config.yaml
n_layer: 9
d_model: 256
n_head: 4
n_kv_head: 1
head_dim: 32
d_mlp: 1024
vocab_size: 8192
activation: "gelu"
norm: "layernorm"
norm_place: "pre"
norm_eps: 1e-05
positions: "rope"
rope_base: 10000.0
rope_fraction: 1.0
qk_norm: true
attn_scale: 0.177
bias: "none"
tie_embeddings: true
parallel_block: true
init: "orth"
init_std_qkv: 0.0277
init_std_o: 0.0
init_std_up: 0.0277
init_std_down: 0.0
optimizer: "muon"
lr: 0.00517
beta1: 0.93
weight_decay: 0.027
lr_head: 0.00555
warmup_steps: 33
schedule: "wsd"
decay_fraction: 0.599
decay_shape: "linear"
final_lr_fraction: 0.05
batch_tokens: 16384
seq_len: 768
doc_mask: true
train_tokens: 187800000
steps: 11463
dataset: "wikipedia_en"
MLP neurons of a small language model. Each row is named by its layer, matrix (up: input weights) and neuron, and shows model dimensions 48-143. Each number is 128 + 32 x the weight over its row's rms, rounded and kept within 0 to 255. Numbers have three digits each.
After each neuron's rows, "fires on" lists the tokens most often at its 100 highest values on Wikipedia text that the model never trained on.

L5.up782:142111154114149181136137151166152146125143054117137165135103148170144161068096155154159125122113139159125182077126087097079104138100189104187187140127134132103144165127150103140107142207114129091092118148125130152133105139095103135107094170124139119146114157138099141114101157101116105129
fires on: " of", " since", " until", " in", "."

L5.up89:142125131140152128168152124133118159154174141096107089083136057142149177128125157126143110105173144075153138087113050056149107142140157134122152156095097112147112044127121093135071148136122160170147136241211142157124154154153083053105122134138130080130061103145145194123154110154164122135
fires on: "9", "1", "0", " /", "2", "6"

L2.up232:101087116112090196122173154168113161130118143167103149098140130127120146090156117178198090158174169123111119114091156099116110126172109157123151167046135113096147097119205126090112079063120144123119100174160138059116067086142144092171062093097149152143161160126131147110116126193064109187
fires on: "s", "el", " of", "'", "ed"

L2.up359:146162075097150154110169127136119093143145083116075119124115155126155074064117133139149122130163123120135148146125161112115131075123129146156068152150106114098084135097124089155173141156124071128119058153111122151218177121089104132087175063124110104089125167209179085137141078105120089131
fires on: "s", "ch", " /", "d", "t"

L2.up280:155146143096151164110097118103142111155191142187139130158119162103145204080139142114168130090123114111108170057117068119112128149138119155118099143134155102081180050105138127174134167108109113085132079107169110086080149066136153132155149179104132111130074112141157159127091117155106097102
fires on: "s", "a", "%", ")", "1", "7"

L5.up871:154165099127201136155099157144145111164126121138115154168113137161092119136080117073122097080120137144165113139143163086092102130103210159131157200108150116086119110175113080128089128151123175134099124159084179120110142157101149138047079120156100115147068138132093133110182156116168097140
fires on: " |", ":", " had", " has"

L2.up671:106162109081166130141207087143123178137118125118130128163102136171173135121104117153151084146167146049132100132150100146095169129173081177124106145134176135165139065088113168150088220161085043138118122099124156061161124083110120196178159120143087126156108187129086158154171151145187046068
fires on: " at", "ch", "t", " (", "l", "'"

L2.up603:109159139090174118154104113116148113168161150157136120154149190098117103162099073148149109140152174130125181131096130100090132125128156197140126155130157129196193113147163113147155133116182105124104152129085075144088184137140053106144134149137081141149030127120077127100113110135139057174
fires on: "9", ")", "1", "4", "6"

L5.up612:152108144100174143119147077140129146114122119127026126108138076141143132081138177120185123093148155110120189123082128144140095161154107098086142163113176107123163177114139099173153102128137066089120135113112067122173128106080196089107126084087139144144189147191127164129119120145166094151
fires on: ".", "Admiral", "'"

L5.up808:190163087168140152138121158124139112202153154150131097125135110153170146112131037137144142119133154121106185169158089038109137171112160127078115163096091094130078153122132121161069141097121045102090191098184079140125097155148117120123095167138089107136124087080116097111136107135083097099
fires on: "8", "2", " magazine", "7", "ad", "6"

L2.up912:158121127073123078119133108056182111138107172109160167118121097152160087109135137057147130113178127108104135140125155135094111102152085068130208082089159144138071071143155105137178182102044154127138187117144157178159101048143149106124134119158105148156122170095149101146157114135143122173
fires on: "en", "n", " World", "d"

L2.up570:086132150132140152127159124110178134118153118110110084109141138150175131121084123099131144177123154123163174179154097162130125114134132154106110168099136093145149149180136100092074095131093120128177096140105148136108076123113084167130125193101119081075122107187097121066164143143123136114
fires on: "s", " S", "S"

L2.up860:118168147153129198126153080148126139101089117131161191118100183125139103138126114074158149158116107131117139105082154159181106119107074153151174158154086169114148072108140162109094122134109183090131126165165115103113140117153129145111132143183186140120160180132112149141109154144144065151
fires on: " and", "der", " &", "–", " Team", "Senior"

L2.up596:117167130047111064178118141106155133119172157122100166084092149154115061128118188063133095130128078123115165157159090127109146112117130117133192075170117152113078101116205168134164105107132160125158098087114132143088117135143142147163086135118127144172150151128112118113094132157091141132
fires on: " of", "en"

L2.up452:128162102130134133157110140166144106091159103102168213077093105120097125142140125120103088161152131100104157123151133135169115138172139144142152147132036159095148134130100120129180112169117149121105135192136176135113157110050117144173120075169130113130120179163135175170163210140120061120
fires on: " &", "/", " +", " and", " to"

L5.up539:164106116076095127145119126083209167136106062112108103083117176134133167126182145122138086114181125137151147092125088115087088193178079096133137129171119099138110104095098135195131140100085168111089122051136111115092080118096141109109093139131156153128155114169129125132099150122100129098
fires on: " at", "em", ".", " per", "'"

L2.up962:085174154092179181092065136111125143151167114131116130079135102134081192097135171084120134117092196146177123101113109137131124095167175148122068109152174144129129137123059209142127094145188112096145106127086152159119136136151160188154114158119107095047120129111131142121135137211113148131
fires on: "s", "1", "mp", "ins", "nes", "2"

L5.up298:051122142157178114165119118166103131198182099081097096116144075153126139181103071124130094167203145130086120173152118171199142135158139153205112152115147143139076130107157129082146084123169207186125109083103156099102133136153107130199106143061114092137097122185148117107145106073126117112
fires on: "S", " Sch", "s", "K", " J"

L2.up686:157152130139131129123144155096098114129113114182117127103164158162147159143178113122133124122103182131055106106093164143187116082176183130075093150154143099130173161081107119152112139162140074111126095221083121101135115087064116175180158120102190065088080181158129091111111155116177121089
fires on: "s", "r", "st", "tr", "t"

L5.up193:118135147132128075055137082139155071141188160092116131106127102114120124154085099112123136095112128174192141182128142187099125177109114136069140059182157056146075179127089126154130160120105122155142161131197114122097137184124106106133135136170112110080142096112136133121149099059137124150
fires on: ".", "N", "W", "E", "s"

L2.up188:104154125191151158131169119102150111144151161069076091110111147144138103097111052105095123153163131097123085154120135106138176111104086137087112157092120149140121091120124113063124170121179110114119193138116083075107090152160092140177072183143115066111167103118130144144144117099155168135
fires on: "}", " (", "li", "s", " file", "pe"